Part of a small language model's weights: vocabulary 8192, a variant of Muon for these matrices.
MLP neurons of a small language model. Each row is named by its layer, matrix (down: output weights) and neuron, and shows model dimensions 160-287. Each number is 200 + 40 x the weight over its row's rms, rounded and kept within 0 to 999.
Before each neuron's rows, "fires before" lists the tokens most often just after its 100 highest values on Wikipedia text that the model never trained on. A number after a token or word is its count.

fires before: "=" 27, "}" 13, ")" 6, "\n\n" 5, "." 5, "\n" 5
L7.down303,181,148,168,154,157,253,230,163,180,223,207,251,189,158,183,263,224,269,197,230,114,220,283,203,154,222,194,232,222,187,160,212,203,276,167,178,236,191,205,227,249,238,229,208,195,164,262,177,156,154,182,181,171,242,170,171,173,176,241,201,171,290,216,144,219,118,190,231,164,158,140,229,184,185,156,257,95,200,133,263,204,154,251,147,295,233,249,207,179,236,95,202,231,156,165,240,186,238,259,249,185,137,204,123,221,171,163,169,145,206,267,277,258,166,169,195,172,215,203,163,138,177,243,243,204,169,285,156

fires before: "|" 91
L3.down620,181,176,171,224,163,228,274,164,240,198,195,223,256,231,153,203,166,222,211,226,148,221,216,162,167,227,183,260,228,164,263,297,173,188,201,204,226,259,180,194,241,234,155,175,219,165,199,162,194,210,157,240,225,125,169,252,206,179,225,290,201,205,208,155,219,169,231,171,202,179,238,180,202,195,228,241,138,150,147,188,214,232,279,263,161,238,174,256,229,172,169,203,139,197,203,280,273,190,211,206,166,236,230,254,214,231,218,216,261,222,182,245,275,227,235,96,217,238,214,139,209,242,227,154,248,150,239,267

fires before: " 2" 26, "2" 19, "{" 9, " 3" 6
L7.down698,197,217,207,212,217,199,266,182,156,194,187,178,247,239,287,270,208,268,267,184,244,179,192,167,205,253,289,184,284,240,159,129,209,180,197,206,210,219,142,144,187,201,176,250,240,245,182,253,235,209,177,192,177,187,255,234,153,187,269,224,231,191,153,170,227,187,159,227,159,128,198,200,189,223,219,222,224,176,178,142,169,176,221,256,236,122,164,246,206,165,141,273,164,279,226,199,210,178,213,227,243,172,239,217,209,211,159,148,210,253,214,209,199,151,170,223,138,226,222,160,247,205,218,252,156,163,175,254

fires before: "\n\n" 51, "=" 40
L7.down50,280,164,344,243,289,199,192,195,240,169,243,163,214,147,286,223,166,145,179,306,231,114,268,177,276,182,213,223,219,228,178,175,200,157,174,147,192,197,217,137,217,222,230,167,177,204,284,129,214,164,238,142,196,244,225,196,163,234,227,177,188,207,143,160,218,130,189,171,219,212,199,287,197,201,248,210,235,214,189,210,218,218,206,167,228,207,204,212,212,189,198,200,234,175,181,205,199,158,219,216,126,237,199,185,211,187,171,157,213,214,226,204,115,191,184,196,236,187,152,229,245,275,193,169,198,243,202,251

fires before: "=" 30, "\n\n" 29, "ing" 4
L4.down744,249,193,245,114,170,233,199,268,231,174,243,222,255,188,170,222,199,231,172,220,245,193,192,172,231,173,209,183,197,165,193,162,274,197,195,169,195,245,145,226,185,207,105,184,233,178,166,118,223,177,176,169,182,233,188,208,156,155,178,244,162,97,153,182,145,96,138,103,163,233,156,228,178,178,149,173,243,192,167,206,166,219,222,172,174,257,241,227,198,204,227,209,228,225,153,150,184,215,211,179,169,140,186,254,165,188,78,210,245,245,228,152,217,103,204,143,208,229,137,210,282,248,220,214,167,193,199,249

fires before: "s" 26, "S" 8, "O" 8, "5" 5, "g" 4
L3.down345,244,199,214,183,236,255,206,181,156,196,273,222,213,153,215,123,251,280,161,163,182,217,242,199,170,249,229,205,197,182,323,262,221,122,227,234,262,162,265,197,138,248,230,181,188,193,194,218,202,150,263,143,184,221,164,247,203,226,141,176,177,175,160,172,149,185,230,177,207,129,165,125,211,171,201,169,196,230,182,204,151,148,207,184,205,200,216,243,133,165,165,191,207,249,195,178,212,185,228,240,171,202,248,189,229,243,146,192,215,161,192,220,210,184,187,266,239,256,150,211,269,212,174,252,136,209,211,266

fires before: " |" 35, ":" 10, " is" 4, " life" 4
L7.down940,160,269,232,250,170,180,212,203,218,152,176,165,211,217,211,260,161,220,186,208,159,154,186,217,167,265,217,172,217,182,217,226,247,186,211,182,119,219,171,246,114,217,165,142,174,242,274,215,213,165,170,251,230,114,222,177,253,192,191,197,150,261,332,153,169,210,233,230,226,97,129,256,236,243,215,241,144,243,174,184,178,144,177,198,246,163,197,244,188,215,249,253,204,190,256,256,176,233,146,172,215,226,141,195,244,219,118,142,200,220,176,282,222,248,145,178,179,202,228,179,199,165,177,230,188,227,192,251

fires before: "|" 52, "-" 12, "finals" 8, "offs" 4
L7.down466,225,219,267,162,247,138,189,223,282,253,153,191,232,247,174,211,234,278,123,188,226,179,147,245,146,209,223,176,195,202,196,186,230,209,230,203,248,232,180,174,161,155,199,160,203,239,249,191,167,256,217,208,216,152,132,264,219,267,146,186,187,245,216,163,194,177,263,206,219,174,217,166,179,219,231,145,245,190,159,210,226,211,218,263,215,236,210,220,173,208,215,174,196,241,295,255,178,251,181,302,168,177,150,194,206,171,191,248,208,189,149,214,163,238,175,273,228,249,237,132,175,238,155,126,247,189,210,195

fires before: "=" 60
L3.down733,240,172,226,199,222,216,195,182,126,222,180,203,233,210,206,228,235,162,171,236,258,201,181,238,180,193,231,220,181,235,242,203,224,280,261,207,237,199,223,164,214,220,212,150,223,249,256,200,154,206,145,187,190,226,199,174,147,221,229,288,154,172,200,218,188,123,176,169,278,91,238,159,229,123,181,233,126,286,257,147,261,165,210,195,160,164,174,248,143,259,153,139,217,206,199,266,139,180,227,148,255,280,196,203,115,194,201,208,243,200,236,233,217,192,218,246,310,250,226,120,178,236,141,169,266,205,237,242

fires before: "." 23, "–" 19, "," 16, " |" 4, "\n\n" 4
L3.down24,247,231,212,177,158,173,302,176,177,263,150,220,157,146,163,182,149,258,175,233,218,124,175,144,240,186,204,233,220,259,207,266,134,206,235,240,251,201,194,98,225,187,200,260,252,241,213,294,157,125,184,208,181,176,198,185,251,234,217,200,214,173,180,160,256,146,202,218,186,199,254,241,265,243,211,212,165,172,239,281,237,220,163,220,164,226,243,251,218,200,190,197,182,160,218,178,210,222,195,187,174,172,222,291,275,186,208,234,119,181,176,201,221,246,190,253,186,110,203,154,261,233,242,266,280,208,210,208

fires before: "ti" 19, "te" 10, "ted" 6, "r" 6, "t" 6, "ve" 5
L7.down163,156,209,238,169,176,178,201,235,166,234,273,154,244,226,185,195,253,231,291,281,127,244,224,147,163,153,249,173,162,223,142,307,165,274,211,167,199,121,247,223,205,249,220,217,224,170,224,234,267,189,198,192,223,152,208,286,217,266,241,234,147,219,225,250,183,160,178,264,160,235,278,214,170,298,147,146,141,221,203,184,274,162,207,76,208,268,165,222,224,168,211,230,216,194,199,235,268,137,196,243,220,226,195,213,150,254,192,173,215,173,178,181,208,236,170,265,210,215,188,238,202,148,246,222,124,273,215,163

fires before: "s" 40, "na" 9, "é" 4
L3.down101,147,182,171,176,244,201,172,255,214,209,175,212,157,152,287,202,218,218,193,178,229,145,208,151,241,231,231,59,232,245,183,203,212,265,163,224,236,153,234,225,276,205,213,201,279,235,133,229,170,235,246,138,114,265,211,231,146,246,196,243,174,149,239,146,205,160,206,235,116,183,185,245,193,178,165,197,193,234,209,246,217,215,220,203,187,194,234,158,193,232,167,215,224,197,175,190,269,210,165,179,243,179,177,214,147,210,137,155,128,223,151,210,168,224,177,213,221,244,277,170,211,225,226,213,188,192,235,236

fires before: "-" 77, "|" 6
L4.down762,199,225,230,193,154,190,162,208,133,175,156,117,152,123,288,132,168,221,194,166,235,211,151,264,159,178,235,228,187,171,256,206,211,121,244,189,233,204,177,236,192,201,148,192,250,190,180,243,242,217,236,148,188,168,169,187,212,215,156,164,243,253,174,229,211,135,200,216,207,231,158,280,173,175,274,273,185,126,167,214,188,248,152,238,152,267,204,170,243,214,205,265,183,181,129,179,230,239,224,238,239,155,126,270,236,168,210,213,208,208,150,239,162,257,139,316,141,224,203,152,241,193,297,272,144,224,178,191

fires before: " |" 46, " in" 7, "," 5
L4.down669,203,227,213,263,177,209,199,226,206,138,192,234,180,188,215,201,226,171,135,168,124,210,120,186,201,181,178,203,166,195,192,206,191,233,81,177,168,189,251,182,180,118,179,188,259,245,225,158,216,129,189,191,223,235,239,281,226,208,172,147,236,181,200,288,159,192,254,166,252,215,142,180,185,202,192,212,225,191,205,126,253,223,264,289,143,171,193,210,236,197,149,185,170,254,224,197,181,194,229,206,208,170,230,267,191,149,257,233,184,246,169,172,153,197,188,203,201,169,151,244,248,131,185,248,165,177,223,188

fires before: "=" 55, "|" 11, "-" 8
L4.down583,186,222,231,263,235,211,171,217,227,130,222,172,177,260,215,221,176,228,163,198,125,230,201,172,219,256,235,126,161,208,166,233,174,130,219,183,263,125,191,197,208,182,200,145,170,195,245,266,237,235,264,215,248,169,192,234,236,194,227,143,248,230,197,211,182,207,142,209,234,181,174,171,212,130,212,219,158,284,180,200,233,201,271,173,127,189,195,155,179,244,158,249,200,227,275,228,213,138,189,190,179,248,217,192,245,259,220,161,173,200,247,181,231,148,126,185,231,231,226,216,242,231,197,185,229,148,176,241

fires before: "ist" 25, "y" 20, "ical" 7, "ics" 7, "m" 4
L7.down41,180,243,213,194,211,232,101,196,213,213,169,172,181,185,215,280,239,230,225,177,213,244,230,262,121,249,189,137,232,208,127,248,248,211,193,152,176,177,180,202,230,242,107,204,211,180,200,170,282,211,219,154,235,247,174,213,133,73,208,181,245,300,140,212,267,258,193,221,249,250,229,214,236,163,222,214,231,238,188,174,205,188,223,202,238,232,248,217,233,202,181,165,213,199,186,124,202,139,160,169,174,204,256,209,206,210,217,176,216,143,184,235,199,256,229,243,128,74,212,215,187,188,172,209,178,229,148,202

fires before: "ed" 36, "d" 35, "s" 6, "ing" 6
L7.down686,237,181,163,257,213,143,133,126,190,194,295,176,176,163,193,171,182,168,219,186,229,123,190,195,242,113,225,233,224,187,240,114,137,191,215,135,165,128,158,206,256,192,154,196,152,197,305,243,207,272,198,170,176,184,217,218,183,205,141,251,242,177,223,160,206,177,187,164,150,180,221,203,253,175,173,272,270,147,212,155,182,245,260,221,111,219,167,209,181,191,175,178,232,167,216,262,239,165,220,174,217,271,178,140,164,208,240,168,116,272,253,228,153,227,217,201,137,197,152,188,190,205,180,198,153,183,245,187

fires before: "s" 30, "0" 15, "2" 7, "1" 6, " (" 6
L4.down125,142,198,189,135,259,190,122,159,198,242,209,198,233,221,212,120,143,221,264,205,203,190,165,168,181,252,172,219,144,179,222,181,182,189,175,161,148,198,192,296,163,139,172,179,196,221,231,217,244,165,188,178,127,169,245,231,278,214,231,205,236,240,96,253,222,220,169,206,180,242,268,179,206,177,202,266,215,249,225,173,234,212,189,198,219,204,184,206,257,159,244,218,227,184,187,225,196,167,241,308,247,150,200,268,158,199,213,223,208,95,204,215,217,202,157,256,273,145,252,247,205,258,146,194,174,232,126,241

fires before: "\n\n" 60, " was" 6, " is" 4
L7.down66,255,223,156,225,195,177,158,189,215,236,241,136,225,162,190,164,282,181,200,210,241,150,196,245,210,210,273,166,285,232,222,212,179,228,171,212,169,254,197,156,181,282,190,212,182,194,233,226,225,239,217,218,236,250,238,207,205,242,182,195,160,167,179,123,200,146,268,217,223,242,184,223,200,200,191,173,207,193,244,138,221,241,234,124,282,217,183,210,220,222,283,148,179,179,273,124,197,236,195,248,163,175,193,244,203,133,198,193,192,177,228,180,260,180,217,155,168,265,240,248,196,233,195,201,206,234,251,267

fires before: "=" 32, "0" 16, "1" 11, "r" 6, "2" 4
L4.down430,242,191,181,149,222,192,257,232,272,197,185,318,218,195,244,284,139,221,185,227,216,171,129,195,257,188,218,225,234,208,208,181,202,149,193,209,204,233,222,199,180,196,173,202,222,205,207,190,213,131,215,233,174,115,154,214,292,232,195,195,173,227,214,279,238,207,239,168,161,183,221,162,194,145,264,211,332,225,201,188,186,172,157,254,253,215,228,199,197,208,264,202,222,184,275,205,234,227,279,203,181,204,104,223,109,195,178,259,266,222,229,178,160,164,234,146,155,153,233,135,183,225,201,266,184,243,346,175

fires before: "=" 41, " |" 10, " office" 5, "W" 4
L7.down956,131,223,109,164,185,239,145,215,246,229,147,232,163,215,208,103,192,167,205,216,216,193,186,173,129,208,297,196,229,242,109,230,278,217,256,127,225,225,177,230,225,166,221,218,152,248,209,157,264,154,222,234,214,180,111,197,228,196,224,218,207,244,262,230,198,186,218,199,220,166,141,271,198,242,100,155,272,210,208,150,214,263,183,228,260,213,133,173,220,189,190,164,161,189,165,227,151,173,191,176,111,208,169,234,218,211,174,232,221,179,170,173,237,244,134,215,221,212,189,240,191,186,204,222,181,224,134,202

fires before: ":" 94
L7.down160,186,213,190,223,201,277,202,220,171,168,199,167,221,160,187,184,171,176,190,208,186,185,251,231,169,217,132,174,293,239,245,200,184,139,289,269,182,223,218,122,114,162,201,191,173,189,285,193,181,81,203,192,239,209,187,194,127,194,175,182,204,177,223,166,241,225,295,297,185,187,178,197,171,281,174,161,205,215,204,214,200,198,174,224,179,221,105,219,245,208,258,175,195,131,209,185,214,240,212,199,156,230,217,282,187,235,247,287,286,222,203,225,183,177,212,135,184,202,215,235,270,210,207,261,200,127,258,183

fires before: "y" 23, "g" 10, "o" 8, "i" 6, "ation" 4, "ial" 4
L4.down143,194,146,142,178,180,139,208,193,247,176,200,256,189,210,149,194,193,171,186,181,210,90,231,109,254,110,221,192,179,164,191,281,128,170,194,210,181,225,181,218,262,245,147,268,219,168,231,237,205,264,257,201,308,267,166,195,216,158,225,215,205,256,316,234,172,144,176,183,184,131,209,197,106,208,157,236,217,281,181,264,234,243,232,258,241,233,212,245,220,173,165,333,191,220,205,211,249,206,174,187,175,234,223,182,269,231,205,232,233,154,215,198,166,173,265,221,219,210,147,239,227,193,201,214,160,168,236,238

fires before: "\n" 37, "\n\n" 20, "=" 12, "y" 5
L4.down108,180,240,243,149,182,192,161,175,226,167,196,176,239,252,207,272,151,139,184,242,213,175,195,228,132,253,221,205,159,241,176,121,153,232,231,269,259,159,169,193,225,205,198,127,181,160,196,201,113,134,182,196,186,235,246,242,132,115,159,143,263,183,242,235,226,287,290,145,170,197,222,205,285,273,285,170,194,221,218,202,200,147,197,189,173,176,178,248,244,203,234,228,197,187,245,234,144,205,202,254,214,180,164,202,225,162,200,185,150,253,250,254,134,208,205,213,242,187,232,264,254,226,190,176,210,175,182,186

fires before: "." 25, ")" 20, "N" 6, "an" 4, "52" 4
L7.down941,190,274,251,225,125,176,197,161,199,221,194,196,258,236,229,185,204,202,165,231,207,224,227,194,164,288,231,171,204,168,203,284,278,144,205,278,241,266,198,202,139,201,256,151,213,258,203,167,200,160,219,171,194,171,200,184,156,171,165,177,191,174,156,174,199,132,128,209,137,231,204,186,185,144,217,205,139,233,274,136,176,192,210,178,223,210,280,137,234,213,259,203,193,213,192,178,237,171,215,175,182,253,180,204,229,185,235,242,202,158,118,220,177,222,257,279,184,227,171,159,260,168,203,138,217,176,241,271

fires before: " |" 85, " 2" 4
L7.down579,231,227,241,181,171,152,211,279,188,163,242,221,177,221,151,233,213,257,247,182,230,220,163,232,246,214,208,187,192,183,188,218,242,236,240,230,197,196,248,194,162,201,231,216,185,190,253,233,181,222,291,224,162,230,271,140,206,260,172,246,258,172,262,204,236,224,219,246,254,236,131,205,158,233,219,209,169,162,229,213,197,101,261,175,178,220,191,129,155,257,235,171,188,218,201,131,229,210,171,228,192,244,127,126,234,267,262,230,246,212,150,186,158,251,216,139,182,206,183,225,236,158,203,187,169,196,236,172

fires before: "\n" 34, "  " 12, "-" 8, " Pts" 6
L3.down41,172,210,175,233,184,207,154,162,231,233,192,186,206,259,212,213,202,174,159,204,198,190,295,121,269,137,140,206,213,165,192,239,192,192,153,177,253,181,188,246,141,192,98,158,225,216,196,212,183,164,258,133,162,245,165,184,242,202,215,211,212,202,197,131,281,213,313,220,216,227,251,224,233,213,127,166,195,166,137,229,232,197,293,204,162,268,221,194,225,202,73,131,163,239,190,169,186,229,213,308,180,195,148,191,198,142,222,182,177,210,102,164,253,209,301,165,248,214,187,152,66,142,210,231,148,141,218,186

fires before: "ti" 26, "ted" 18, "te" 14, "ting" 6, "y" 4, "tor" 4
L4.down481,258,186,293,212,193,165,147,189,243,174,231,266,259,248,180,206,128,186,176,234,135,210,252,236,176,221,199,136,201,185,191,312,261,176,153,147,203,172,210,287,185,194,160,190,201,168,161,170,236,271,224,258,229,215,178,229,180,218,230,142,125,208,158,162,167,183,173,98,251,133,216,180,107,295,218,248,161,193,152,231,178,193,137,163,221,187,237,175,151,194,193,215,242,214,158,232,193,175,205,245,209,147,275,279,212,209,250,215,197,169,218,206,122,187,247,181,196,311,183,159,256,222,189,165,157,137,217,217

fires before: "=" 100
L3.down942,283,197,163,190,225,219,199,186,221,192,182,180,242,236,248,282,200,141,141,190,174,203,273,246,227,192,175,282,191,192,203,205,132,255,150,242,257,218,123,164,187,233,237,208,270,182,205,226,255,161,148,199,243,176,217,266,177,237,243,129,174,112,181,228,135,165,234,167,194,205,225,174,223,198,223,174,269,204,233,266,192,203,195,229,191,159,257,209,249,190,241,234,215,219,184,111,203,218,220,191,213,172,199,247,240,274,197,216,229,292,227,152,236,250,243,171,168,251,265,114,200,123,205,214,221,202,243,250

fires before: "=" 99
L3.down333,198,199,217,222,235,266,179,104,250,217,182,161,219,290,198,171,187,180,230,158,152,153,192,231,151,122,253,296,280,168,229,181,132,247,225,228,232,196,88,183,272,176,184,224,178,246,188,189,164,269,231,253,187,234,185,243,196,191,161,167,171,129,257,194,199,209,200,190,265,167,183,267,219,224,165,246,196,114,186,176,236,240,251,220,213,245,203,210,223,145,200,262,139,206,227,183,217,266,135,199,220,227,217,223,222,192,197,214,168,152,228,188,167,183,233,218,236,239,218,240,168,167,156,206,176,273,168,140

fires before: "\n" 32, "," 12, " –" 7, "em" 6, "." 6, " Serbia" 5
L4.down148,250,171,252,205,254,96,274,261,221,193,190,202,164,255,229,183,270,201,199,275,202,140,170,240,146,206,152,252,192,175,199,128,178,184,202,244,264,212,190,205,187,235,154,226,144,236,199,176,194,146,197,124,211,164,281,141,267,242,221,174,218,160,203,210,245,188,199,237,214,155,232,223,219,231,175,234,145,216,180,191,211,231,252,221,200,170,186,154,276,247,192,161,184,194,222,175,234,209,234,236,192,297,215,218,170,209,280,227,147,220,176,208,215,288,187,257,175,236,203,238,236,197,183,173,164,277,99,169

fires before: "=" 40, " +" 6, "os" 5, " |" 5
L3.down262,229,197,149,173,190,168,189,265,243,202,183,228,155,183,195,229,207,243,131,206,198,253,222,183,132,203,175,231,176,221,245,192,215,172,174,172,261,209,243,173,201,177,161,231,222,216,208,250,213,274,192,139,244,179,191,205,162,206,150,135,207,227,220,164,184,157,294,237,201,278,230,203,247,165,200,205,245,170,182,177,193,238,216,175,248,223,226,142,235,192,209,148,208,201,225,252,185,160,170,151,199,181,175,216,216,177,243,224,177,209,136,229,128,181,195,199,242,263,202,235,146,304,196,308,170,188,144,189

fires before: "=" 97
L7.down492,151,181,170,195,182,131,200,175,209,228,207,266,207,164,185,231,225,161,228,225,201,220,212,220,180,180,233,179,114,202,177,244,235,155,169,183,190,197,233,211,149,138,145,228,210,219,150,258,252,192,225,125,191,132,179,166,186,253,169,209,176,199,204,164,157,164,218,215,212,217,106,334,189,216,217,142,209,213,229,158,127,180,206,223,251,237,177,210,223,192,192,225,187,284,215,233,155,187,194,272,197,180,159,160,234,251,218,220,211,122,209,243,169,177,227,150,202,132,198,224,258,159,250,132,154,251,159,208

fires before: "nt" 37, "ti" 6, "ted" 6, "tor" 6
L7.down714,217,173,252,194,170,208,161,236,120,239,175,176,139,216,222,254,209,170,247,165,192,189,77,237,193,201,162,197,246,253,150,244,148,189,214,188,227,188,198,223,246,230,192,274,213,233,118,255,215,191,195,226,238,179,184,162,228,251,182,155,233,194,208,209,220,200,176,224,288,207,191,193,155,287,168,226,180,236,250,165,188,218,204,223,163,184,172,242,214,265,222,217,138,169,183,221,235,170,186,252,223,198,258,194,243,245,92,209,135,168,197,197,135,239,195,153,206,208,209,174,166,296,243,135,207,225,286,173